config.yaml
n_layer: 25
d_model: 256
n_head: 8
n_kv_head: 8
head_dim: 32
d_mlp: 1024
vocab_size: 8192
activation: "tanh_gelu"
norm: "layernorm"
norm_place: "pre"
norm_eps: 1e-05
positions: "learned"
qk_norm: false
attn_scale: 0.177
bias: "all"
tie_embeddings: true
parallel_block: false
init: "normal"
init_std_qkv: 0.0233
init_std_o: 0.0233
init_std_up: 0.0233
init_std_down: 0.0233
optimizer: "adamw"
lr: 0.00127
beta1: 0.95
beta2: 0.99
weight_decay: 0.14
lr_head: 0.00834
grad_clip: 1.0
warmup_steps: 311
schedule: "wsd"
decay_fraction: 1.0
decay_shape: "linear"
final_lr_fraction: 0.0
batch_tokens: 65536
seq_len: 256
doc_mask: true
train_tokens: 493300000
steps: 7528
dataset: "wikipedia_en"
MLP neurons of a small language model. Each row is named by its layer, matrix (up: input weights; down: output weights) and neuron, and shows model dimensions 0-63. Each number is 128 + 32 x the weight over its row's rms, rounded and kept within 0 to 255.
After each neuron's rows, "fires on" lists the tokens most often at its 100 highest values on Wikipedia text that the model never trained on; "fires before" lists the tokens most often just after its 100 highest values on Wikipedia text that the model never trained on.

L2.up830 [131 163 123 154  63  82  82 144 140 124 156 180 180  90 119  75 111 169 189 141 176 120 113 117 153  97  96  75 123 116 141 136  96 169 106  92 104 153 133 134 135  78 178 148 140 110 120 167 126 111 129 103 145  85 128 124 170  75 116 122  74 125 127  85]
L2.down830 [ 83  88 126 155  73 115 154 102 102 106  91 141 129 143 128 146  92 127 177 169  96 128 145  73 112 106  95 113  97 136  51 159 131 132 156 115 115 149 169 105 151 119 204 111 161 148 164  98 114  92 171 142 205 135 156  83 128 141 117 157 159 113  93 109]
fires on: "\n ", "%", "′", "″", "avi"
fires before: " -", " Roc", "W", " Al", " Q", " from"

L19.up429 [109 204 109 155  61 164 126 136 145 117 169 137  97 146 135 178  96 113 158 148 125 152 106  86 198 136 163 158 111 162  90 138 167 143 106 106 117  91  90 116  97  94  77 120 133 172 108 141 164 142 149  15  93 109 135 139 108 134 149  77 118 134 172  95]
L19.down429 [176  24 146 129 121  91 161 134 112 162  98 137 171 111 138  81  36 149 116 103 146 127 132 116  90 158 255 125 155 116 138  98 153 168 132 170 123 117 105 182  79 125 150  91 155  98 163 141 136 103 104 166 130 111 169 114 142 156 136 126  82 152  95 179]
fires on: ".", "\n\n"
fires before: "\n\n", " The", "=", " In", " He"

L5.up162 [157 159  96 152  48 145 124  94 134 139 160 123 189 117 128  52 115 152 141  65 126 138 118 128 152 136 104 165 135 167  54 161 116 159 156 104 139 129 109 133 169 147 140 169 165  97 150 162 168 111 119 139 170  75 125  55 167 136 152 136 101 118 135 115]
L5.down162 [129 153 175 126 160 129 132 153 121 148 109 120 178 116 152 175 164 181 129 137 135 127 142 136 170 147 175 129 114  89 128  56 145 159 126 140 104 101  81 159 133 136 118 141  94 174 148 156  82 106 132 135  85  98 169 116 154 119 121 135 126 133 170 147]
fires on: "="
fires before: "=", "\n\n", "\n"

L11.up641 [ 97  59 106 139 101 169  75 134 130  90  88  89 141  86 201 132 103 157 151 118 155 129  88 129 136 174  71 141 173 205  85 125 158 146 103 100 138 175 164 116 205  90 105 127 179  69 120 120 165 135 126  67 137  99 127 144  88 147 123 119 123 130 113 115]
L11.down641 [ 88 129 165 159 135  85 126 135 149 175 141 150 172 120 177  97  86  90 121 132  87 135  97 139  85 146 102 130 176  88 100 176 153 150 124  93 107 165 137 119 146 114 111 139 168 150 145 155 153  93  78 156 167  80 147 139 129 192 116  82 107 178 134 134]
fires on: "=", " |", "|"
fires before: "\n", "=", "\n\n", "  "

L2.up847 [139 153  47 121  76 137 109 146 132 122 127 131 171  28 110 118 144 152 147 173 118 107 152 143 117 101  95 142 123 121 105 114 138 128  62 157 103 162  83 146 144 121 185 122 152 105  90  98 115 141 166 107  79 147 147 127 128 160 172 111 132 177 155 160]
L2.down847 [ 92 162  95 144 136 147 159  53 105 146 141 162 119 140 141 124 130 139 144  84 104 145 140  86 166 183 152 137  87  77 163  95 108 152 136 126 175 145 159 127 140 125 137  84 105 125 106 167 166 157 139 105 193 154 117 138  98  34  76 100 110 129 112 145]
fires on: " due", "omp", "ibi", "ma", "ona"
fires before: " to", "l", "a", "le", "e", "anie"

L19.up951 [114 166  78 139  71 125 126 177 141 139  70 109 174 140 164  81 115 171 117  76 135 116 142  95 135 188 117 122  80 143 139 102 130 217 185  92  92 108 146 159 152 116 153 120 171 115 115 175 109 113 117 119 111 109 112 110 128  91 119 130  95 102 154 165]
L19.down951 [ 99 137 138  64  85 130 154 162 116 191  93 106 107 172 163 139 154 123 165  96  92 135 114  85  87 123  85 133 109 137 185 100 132 131 155 111 213 164 152 161 121 163  71 172 110 128  79 133  94 100 124  86 172 126  87  89 109  83 206 125 173 119 169 176]
fires on: " |", ";", ")", "."
fires before: " |", " 0", "\n", " 1"

L15.up474 [119  99 120 129 151 113 108 173 163 136 112  60 154  80 111 119 122  96  99 154 140 153 151 139 152 105  57 166 103 134 143 158 146 141 118 126 103 110 133 139 167 105  94 103 124 126 149  99 132 145 158 138 123 105 102 140 145 108 163 118 122 168 138  93]
L15.down474 [148 136 116 189 105 131  84 108  95 108 135 160 105 131 115 121 104 129  95 186 156 144  84 165 132 152  65 103  85 136 142  97  87 118 135 121 171 148 152 116 145 142 155  91 124 110 125 175 110  92 202  90 124 177  91 137 119  67 184 181 119 159 116 131]
fires on: "=", " prom", " =", "|", "ici"
fires before: "=", "\n\n", "\n", "oti", "ency"

L15.up403 [136  64  99  80 131 152  91 124 166 124 149  76 126 162  84 140 160 132 145 163 114 108 211  98 138  78 113  96 167 113  62 156  82 166 113 133 104 138  99 110  93 164 137 111 131 145 204  89 135 160 167 154 112 155 165 158 142 186 141 145 171 105 133 125]
L15.down403 [177  92 142 172 147 111 125 146 134 117 127  37 112 179 125 114 137 130 177 150 112  77  87 144 125 167 108 171 152  78  66 108 153 116 166 162 119 149 137 152 123 104 180 151 168 107 100 194 159 144 151  75 113 171 181 136 116 118 150  79 143 153 190 114]
fires on: "'", " same"
fires before: "s"

L19.up606 [146 123 118 158  47 155 162 134 139 159 190 157  94 102 193 118 111 132  94 164 146 157 176 138 122 156 136 120 145 108 119  94 158 144  85 147 120  89 165 145  88 176 107  63 118 174 115 121  85 138 110  86 114 141 105 141  68 121 138  97 110 126  70  85]
L19.down606 [ 59 113 120 163  87 105  95 138 131 168 131 101 187 146  38 141  94 152 117 108 162  91  83 115 160 125 255 145 172 131 113 109 127 125 123 115 151 111 116 163 123 112 154 134 143 112 113 150 116  94 120 189 125 116 155  93 132 159 129 111 149 103 171 137]
fires on: "-", "1", " on", "0", "2"
fires before: "|", "-", "."

L11.up600 [109 112 121 177 117 135 127 124 137  90 186  84 117 143 130 133 145 168 183 179 176 147 127 125 159 204  91 136 156 145 110 146 164 139 143  62 107 150 119  91 106 160 113  99 163  84 163 123 169 145 185 131 116  47 176 117 109 102 153 175 104  79 132 158]
L11.down600 [ 80 181  88 112 113 118 139 178 159 167 114 125 129 116 102 124 171 135 131 124  88 133 160 141  79 141 131 123 109 103 156 139 137 136 131 115 120  99  79 181  70 136 144 157 147 126 133 103 154 142  72 119 208 174 214 104 191 123 114 104 150 121 100  96]
fires on: "'", "ti", "’"
fires before: "s", ",", "on", " Cup"

L15.up188 [125 113 112 196 143 137 136 169 187  36  73 103 101 120  68 118 142 168 141 134 116 160 163 135 162 176 104 151 108 162 100 117 163 119 125  99  99 160 118 125 117 106  91 128 159 156 135 135 173 177 188 113 119 137 154 128 130  80 102 211  67 127 162 121]
L15.down188 [ 73 106  82 175 160 121 142 128  96 111 171 103  61 140 104  87 133 151 178 116 128  99 106 109 162 182  99 149  84 118 149 117  50  85  98 163 155 198 110 139 117 165 126 162 111 112  61  97 150 133 145 152 169 127 154  87 126 111 120 128 135 137  95 150]
fires on: "'", " My", " Get"
fires before: "s"

L5.up193 [167 131  63 160 110 128  87 136 178  65 180 135 159 104  53 115 153  94 203 180 134 131 102 135 156 178 119  99 186 156  62 174  89 154 149  99 127 151 118 141 156 155 113 118 118  87 193 150 118 140 172  21  94 109 123 140 173 116 175 151  28 130 197 112]
L5.down193 [150  87 128 119 109 136 106  71 119 138  99 161 135 141 104 129 127  97 129 121 111  94 117  51 193 123 130 141 122  69  86 187  98 171 127  84 106 165  92 100 116  98  75  86  98 135 158 180 175 109 255  99 128  98  84  96  91 126 130 118 162 133 187 124]
fires on: " ="
fires before: "=", "\n\n"

L12.up14 [142  81 128 162 112 251 119 128 152  71 130 130 139 126 152  95 156 137 149 171 118 176 109  99 119 193  86 107 119 148 109 133 153  97 122  86 111 124  80 167 141  95 144  90 128 119 145 141 147 138 164  69 132 114 146 134  98 171 134 149  68  80 215  83]
L12.down14 [164 112  88 141  96 127 145  58 193 158 156 113  89 112 133 104  88 117  97 118 108 101 119 110 187  82 133 169  98 137  85 158 157 181 137 142 130 168 132  88  75 157  75 127 140 172 137  73 119 171  56 125 124 158 136 178 118 101 154 148  88 124 178 163]
fires on: " |", "|"
fires before: "\n", "  "

L11.up29 [102  94 135 169 152 118 144 100 181 129 125  94 159 101 124 132 153 103 111 126 116 147 127 135 161 102  93 144 112 121 133 153  92 170 149 114  83 129 135 151 187 131  93 126 144 133 110  51  67 158 139  89 150 103 130 161 189 116 131  90  93  53 162 150]
L11.down29 [146 209 119 144  93 199  79  97 158 122  87 129 148 102  79 119 116 182  84  38  90 150 102  76 109  80 131  90 127  83 106 159 136  91  79 133  82  87 174 157  99 213 110 140 184 107 138 127  65 117  78 132 129 112 123 132 168 116 159 145  92 136 171 146]
fires on: ")", " Goals", " too", " office", " sh", ";"
fires before: "\n", "\n\n", ";", ":", "ock"

L12.up745 [198  58 145 156 125 104 133 136  97  61  74 131 187 154  51 134 149 182 105 115 140 129 119  90 112 156 102  96 114 133 116 141 118  93  76 102  94 225 126 157 157 137 174 117 127 109 138 116  74 147 181 104  68 104 133  85 133 119 142 157 141  99 149 120]
L12.down745 [104 200 153 140 121 108 114 130 101 147 118 140 148  98 101  81 146 138  99 127 144 184 180 177 144  83 181 102 162  84 157 136 128 158 142 162  94 171 108 103  98 153  45 138  37  81 114 155 100 146 135 128 164  95 106  97 139 117 163 150 146 107 110 114]
fires on: ")", " 1", " made"
fires before: " |", ",", "\n", "\n\n", "–"

L11.up509 [133  60 116 124 159 151 107  83 145 173 107  83  93 104 172 162 110 130 161 149 147 166 123 100 155 218  72 148 132 152 119 154 146  94 103 115 124 134 126  83  59 162 175  97 101 118 105  56 144 157 104 126 145 114 113 151 110 140 122 147 117 174 127 110]
L11.down509 [102  60 124  71 121 161 120  60 110 101 116 147 130 176 167 145  63  96 151 182  80 157 168  60 108  97 134 167 142  86 182 212 110 152  33 110 115 126 122  59 105 136 133 102  97 136 146 110  84 130 141 160 166 132 142 170 121  82 163 174 114 219 133  75]
fires on: "\n", "="
fires before: "-", "=", "|"

L11.up417 [168 145 125 133 134 108  79 122 200 170 121 116 110 112  88 105 120  85 143 175 128  74 149 113 151 126 105 121 135 119  67 128 106 144 134  94 125 147 138 153 140 112  49 136 165 135 196  92 106  92 122  84  81 152 151 118 174 128 149 134 133 102 191  62]
L11.down417 [131 128 166 133 153 114 160 159 111  86 105 115 151 155 115 111 122  93 110 148 153 131  92 108 121 126 127 159 119  78  84 153 151 186 156 152  76  95 120 166 207 106 108  91 120 105 140 173 125 101  68  63 172  86 136 146  88  94 107 145 131 109 117 162]
fires on: " =", " World", " Cy", " United"
fires before: "\n\n", "=", "ril", " Cup"

L19.up313 [154 111 108 200  73 150 117 115  72 166 158 126  90 128 128 113 126 140 169 109 183 116 114 112  71 143 101 105 139 203 125  83 181 152 125  98  72 133  68 131 152 156  98 134 130  94 134 107 115 107 133 134 170 119 133 119 133  82 122  99 114 129 125 118]
L19.down313 [158  83 161 117 157 177 105 107  80 115 109 131  89 175 146  93  53 118 115 113  76 152 108  73  91 170 195  78 111 122 104 157  98 162 148 144 105 149 110  56 101 102 147  87 148 153 169 150 115 181 114 107 205 131 130 124  77 154 143 127  88  80  96 133]
fires on: "|", "\n", "\n\n", "ts"
fires before: "-", "|", "\n", "=", " Chart"

L6.up485 [152  95 151 135 104 132 121 129 184 134 161  70  96 105 139 122 125 136 154 156 168 102 152 116 128  96  83  98 138 108 150 116 160 178 145 124  86 149 104 158 132 101 190  51 146 133 145 108 138 150 216 111 112 137 118 160 127 144 125 122 138 166 174 131]
L6.down485 [113 157  87  87 103 189  73 148 119 138 164 141 184 107  88 101  83  83  79 118 128 158 123 141  73 124  96 126 181 150 123 119 116 147 163 105 121 130 113 170 163 107 119 140  85 154  77 118 167 158 126 111 161 141  78 121  61 125 158 166 194 161 146 125]
fires on: "gu", " due", "agu", "col", "ici", "ara"
fires before: " to", "e", "s", "m", "a"

L11.up779 [109 122 133 142 102 174 126  73 168 135  89 108 151 122 112 175 128 144 115 143 166 155 121  96 126 165  54  78 108 176  83 122 170  94  85 144 124 153 164  97 138 166 130  79 119  88 159 149 123 149 117 136 156 138 119 143 126  89 212 149  97 117 158 119]
L11.down779 [117 154 139 111 121  84 102 100 129 130 166 120 115 157  78 127 185 116 133 100 139 169  86 116 133 167 102 155 172  79  75 150 149 222  78 146 128 125 102 134 175 113  92 113  98 166 114 106 153 148  84 118 189 176 114 137 143 143 108 117 138 182 141 126]
fires on: "  ", " acc", " such", "|", "Rec"
fires before: "|", " as", "omp", "omm", ":", "ept"

L15.up427 [169 123 137 116  97 158 119  98 139 124 144 139 138 140 154 153 118 107 102 172  83 101  97 139  85 171 150 110 101 115 122 160 132 137 129  97 165 139 127 123  92  98 194 156 141 178 181 147 113 118 124  96 128  87  68 131 120 158 157 131 120 153 177 141]
L15.down427 [154 134  79 136 137 150 110  64  60 136 104 128 171 133 182 129 116  64  99 137 156 150 179  62 160  87 122 133 132  91 163 130 120  79 129 109 125 140 122 145 124 145 105 127 123 144 101 135 122  86  76 116 155 130 144 135 152 128 108 100 136 100 149 133]
fires on: "=", ";", " |", " =", "9", "4"
fires before: "=", " |", " 0", "\n\n"

L19.up704 [129 132 115 174 106 166 144 165 162 134 116 108 168 117 150 132 187 204 125  97  96 120 122 144 125  94 106 171 145 116 111 184 148 160 143 169 145 111 165 128 127 138 123 150 178 112 173 173 145 152 162  64  86  95 104  64 119 148 172 161  32 130 151 171]
L19.down704 [121 139 119  91  85 146 126 161 153 105 117 143  98 192 162 112  83 163 115 111  72 156  69 156 142 135  98 121 171 155 111 135 118 104 126  83 164 152 155 134 102  94  98 143 136 108 141 120 106 161 149 146  81  96 125 118  95 165  90 119 139 113  90 127]
fires on: " |", "|", "  ", " 100"
fires before: " |", "  ", "|", "%", "."

L19.up739 [122  64 166 164 130 251 142 164 131 121 107 125 130 126 164 110 134 172 171 148 160 125 122 111  91 123  80 161 174 175 125 130 150 110 150 181 156 145 106 146 108 136 116 120 148  98 135 115 171 166 132 147 144 144 166  97 102 155 151 177  94 104 123  65]
L19.down739 [102 106 180 102 113 144 147 112 123 178 108 152 177 151 134 134 146 165 103 234 176  88 102 133 132 154  92  97 154 143 161 168 143 128 137 166 140  87 129 139 107 117 161 110 160 178 116 159 100 138 147 163 150 146 145 118 153 133 110 126 119 197 104 100]
fires on: "\n", " re", " part", "|"
fires before: "-", " of"

L15.up360 [102  95 126 120  74 102 118  84 143 113 100 156 125 109 136  79 113 144 117 168  85 133 110 147  54 129 104 178 155 126 104 164 145 167 106  94 140 152 136 184 142 127 166 128 115 127  79 150 109 135 108 144 113 124 123 153 141  97 141  88 123 139 177  90]
L15.down360 [161 120 125 106 167 162 154 125 166 122 137  81 112 138 135 109 168 140 138  70 165 137 100  56 109 157 120 207 133 151 145 166  95  74  88 148 128 114 129 120 143 129 124 130 112 169 160 104 176 112 123 143 135 145 127 107 171 101 112 117 161 126  99 140]
fires on: "  ", "-", ")", "|", "pro", "mi"
fires before: "|", " |", "-"

L2.up935 [204  93 150 132 169 123 167 180 157 152 170 108 108 132 146 136 138  86 170 135 170 118 116  77 165 165  84 146 142  92 123 154 149 147 161  75 102 131 127 140 167 181 105 106 161 100 155  87 158 149 118  66 191  78  96 128 148 121 156  98 125  87 134  85]
L2.down935 [127 144 151 123 136 158 126 162 130 126 162 129 102 145 141  97  96 135  69  84 133 165 133 109  88 153  96 122 139 114 111 179 175 155 163 141  86 121  76  98 128 149 104 158 107 145 137 167 170 102 140 126 206 123 124 102  80 122 114 109 163  94 158 139]
fires on: "'", "ks", "ort"
fires before: "s", "ander", "un"

L6.up672 [154 142 137 173  57 116  76 161 153 112  88  93  93 121 147  94 115  81 146 183 121 132  77  64 121 196 114  98 138 117 140 172 131 142 135  65 130 163 125 101 155 142 131 142 139 121 141 147  99 106 111  90 124 149 138 108 151 107 157 156  70 103 174  97]
L6.down672 [129 136 139  99 118  95 190 127 123 201  87 132 125 138 219 123 129  76 144 149  93 140 143  88  80 157 136 103 163 216 140 113 133 110 142 149 134 134  64 126 109 101 164 112 117 149 111 160 170  64  79 100 143 143 162  71  67 135 132 141  84 137 131  98]
fires on: "=", ".", "\n", " =", ":"
fires before: "=", "\n\n", "\n", " He", "-"

L3.up804 [150 124 144 122 160  99  73 128 166  89 116  72  74 165 134 186 151  88 115 183 193 152 142 117 113 134 103 144 178 176  72 153 124 134  96  93  94 141 127  81 180 153  92 118 149  35 167  96 145 146 183  86  91  88 151 200 170 147 139 145 119 112 145 137]
L3.down804 [ 82 161 123 159 156  95 155 133 166 170 125  67 168 143 117 159 106 148  98  81  99 144 124 125 129 182  65 133 134 164 106 116 169 126 191  99 123  77 137 134 133 166 132 152 140 115 148 183 112  87  72  89 130 150 154 132 175 111 152 136 132 101 143  99]
fires on: "'", " inc", " reve"
fires before: "s"

L19.up141 [100 102 141 192 130 167 116 130 174  78 101 113 105 141 130 160  65 169  91 164 156 130 126  72 118 141  92  84 110 153  72 169 114 174 135 139  94 159  86  61 125 180 123  79 143 140 153 141 122 146 136  62 161 136  71 132 111 101 126 138 132 113  49 152]
L19.down141 [152 175 124 131 143 134 150 121 114 194 123 134 133  98 120 100 134 109 165 156 141 159 152 136 125 107 233 113 135 107 132 119 131  98 127 178 132  91 138 126 155 142 134 135  87 113 122 108 106 124 136 210 127 139 176 121 104 152 151  96 121 152 164  90]
fires on: "\n"
fires before: "-", "|", "."

L11.up700 [ 96 104 119 149  95 137  97 169 121 123  90 156 124 117 138 154 119 146 162 151 198 123 139  54 167 131  85  94 187 139 141  75 134 137  94 143  92 170 185  99 117 120 140  97 158 113 118 156 115 114 113 130 129 116 159 170 135 183 135 186  92  94 151 107]
L11.down700 [ 84  92 144 103  98  50 180 159 147 139 150 157 152 125 152 122 122 135 118  51 148 136 122 105 104 148  93 109 148 134  66 151 170 152 164 154 141 136 124 164  99  53 131 111 134 132  99 128 127  92 151 135 108  98 116  99 126 131  78  98 138 146  85 187]
fires on: " United", "°", " celeb", "+", "th"
fires before: " States", "N", " Nations", " Kingdom"

L2.up724 [141 109 122  93 127  79  97 174 154  93 145 139  42 133 123 111 127 135 137 106 192 120  84 108 107 162 103   2 162 162 147 153 137 122 120 116 122 148  82  88 132 130 153  97 231 104 108  98 181 107 180 129 130  90  88 150 116 137 154 118 110 110 123 157]
L2.down724 [118  87 105  79 163 136 122 114 108 143  77 175 113 170  84 124 153 145 144 118 117 181 104 146 129 195 161 108 129 115 130 123 142 148 128 138 126  46 222 137 131 164 148 157 129  68 141 132 118 124 102 140  83 136 146 121 150 125 169  91 186 130 149 101]
fires on: "'", " reflect", "iz", "ript", "pt", "ss"
fires before: "s", "ed", "ion", "ist", "enti"

L6.up651 [131 159 122 122 112 134  64 153 117 113  79 130 175 106 112 112 128 112 107 124 145 100  74  77 101 143  98 107 119 159  93 121  99 133 120  72  49 164 125 114 125 120 195  96 159  60 150 119 108 175 196 133  77 138 155 126  89 137 123 106  81 118 180 168]
L6.down651 [143 138  97 158 149 161 144 105 156 134 145 120 166 121 152 175 167 151 174  78  96 113 148  55 181 123 110  69 147  98 172  92 118 112 144 114 142 144  80  93 102 122  53  97 130 156  82 187 129 152 145 161 146  80  98  94 123  64 166 150 122 151 149 135]
fires on: " United", " According", " Albums", " International", "|"
fires before: " States", " to", " (", " Nations", " Kingdom"

L5.up458 [219 147 165 129  86  99  80 149 183 113 156 113 102 120  69 128 132 151 161 174 113 134 126 108  93 136 120 127 114 168 182 138 128 108 140 139 113 155  59 179 131 162 131 139 129 162 156  68  75 183 142  94 145 107  97 112 173  59 131 155 162 125 154 132]
L5.down458 [ 98 153 143  88 124 152 129 132  94 133 136 140 112 132  83 127 140 122 188  84  92 153  70 171 106 183  76 132 160 114 166 108 130  90 133 141 110  87 133 107 112  86 182 124 122 153 135 138 115 100 161 130 139 104 131 136 116 129 122  91 131 198 100  95]
fires on: " 1", "ts", "t", " 2", "ke", "s"
fires before: "–", " |", " put", "es", ";"

L6.up633 [187 150 162 174 107 144  89 149 171  84 102  84 120 111 113 105 147 118 150 140 115 107  95 105 104 143 110  90 144 143 130 104 116 121 128 134 122 194  96  95 180 116 174 148 131 164 171 103  79 133 141  56 107 139 118 148 148 109 155 186 118  92 132  82]
L6.down633 [ 91 104  88 191 127 153 218 135 139 140 108 106 142 124 166 131 139 154 152 106 177 173  93 135 118 154 147 126 142 139 102 127 142 106 138 134 142 122 155 155  96 109 149 136 135 169 133 109 100 109  89 167 119 142 194 141 143 184 114  66 112 101  89 148]
fires on: ".", " K", " U"
fires before: "\n\n", " He", "SA", " In", "ü", " On"

L19.up381 [ 80 149 142 118 136  63 116 100 147 114 103 163 102 111 152 132 117 123 152 132 126 114 131 143 123 116 100 124 143 106 102 100 136  84 136  86 128 151 104  80 136  62 127 143 157 148 153 118  87 114 103  94 110 179 136  95 152 178 138 127 123 175 153 127]
L19.down381 [126 140 195  93 118 162 125 123 106 137 101 160 135 102 142 116 143 147 133 131 143  97  90 123 162 118 125  89 153 152 151 106  98  57  94 143 114  70 200 173 121  95 127 164  72 141 107 109  70 103 141 137 118 145 184 180 101  84 132 142 181 135 113 173]
fires on: "  ", ")", " |", ",", " 1", "."
fires before: "|", " |", ")"

L12.up183 [156 141  94 179 100 172  88 103 158 113 151  74 124 128 128 113 148 105 120 155  87 124 177 126 127 126 108  85 129  87 165 156 172 162 107 112 126 207  88 209 136 163 154 120 153 161 183 172  73 180 150  96 155 145 135 135 168 138 117 122 140  97 190 110]
L12.down183 [174 106  63 153  97 101 191  98 181 161 180 143 116 160 145 128 154 160 134 116  85 121 116 108 128 164 208 184 194 112 108 114  94 165 206 111 153 111 103  96  88 121 143 131  80 120  98  91 105 103 117  90 102 157 191  71  94  85 128 171 143 143 168 166]
fires on: " |", ";", "|"
fires before: "\n", "  ", " 0", "\n\n", " 7", " 8"

L15.up1023 [213 161 135 120 149 139  94 127 156 131  81  94 193 132 176 119 136 164 162 106 138 116 129 119  81 132 102 115 160 140 100 172 157 142 128  98 106 114 139 138 144 148 158  75 159  49 176 163  93 138 173 138  59  87  99 142  98 114 115 122 156 117 125 133]
L15.down1023 [144 131 142 196  90  83 129 106 123 119 163  97  76  99 165 115 145 118 131 191  93 157 128 129 135 135 138 105 101 104 127 126 141 121 111 130 125  87  80 137 137 100 146 150 100  81 103 101 136  88 149 119  56 113 193 111 101 202 137 134  78 105  93 144]
fires on: " |", "°", "9", "1", "2", ")"
fires before: " |", "\n", "W", "°", " −"

L11.up63 [122 106  97  88 143 201 128 124 172 102  92 175 175 114 112 130 123 132 106  82 151 154 167  78 109 161  95 189 189 160  42 128 144 102  86 152 124 187 124 109 100 127 143  79 142 157 119 115 156  99  98 134 129  34 129 135 148  97 140 193 161 129 103  85]
L11.down63 [ 83 138 118 101 130  91 149 106  94 122 146 167 152 173  88  91  53 153 134  85 172  71 187 111 171 135 122 124  93 118 124 105 112 112 115 120 140 148 175 140 135 126 193 106 141 191 130 130  60  74 126 160  83 107 101 107 109  76  67 148 168 124 121 169]
fires on: "-"
fires before: "-", "|"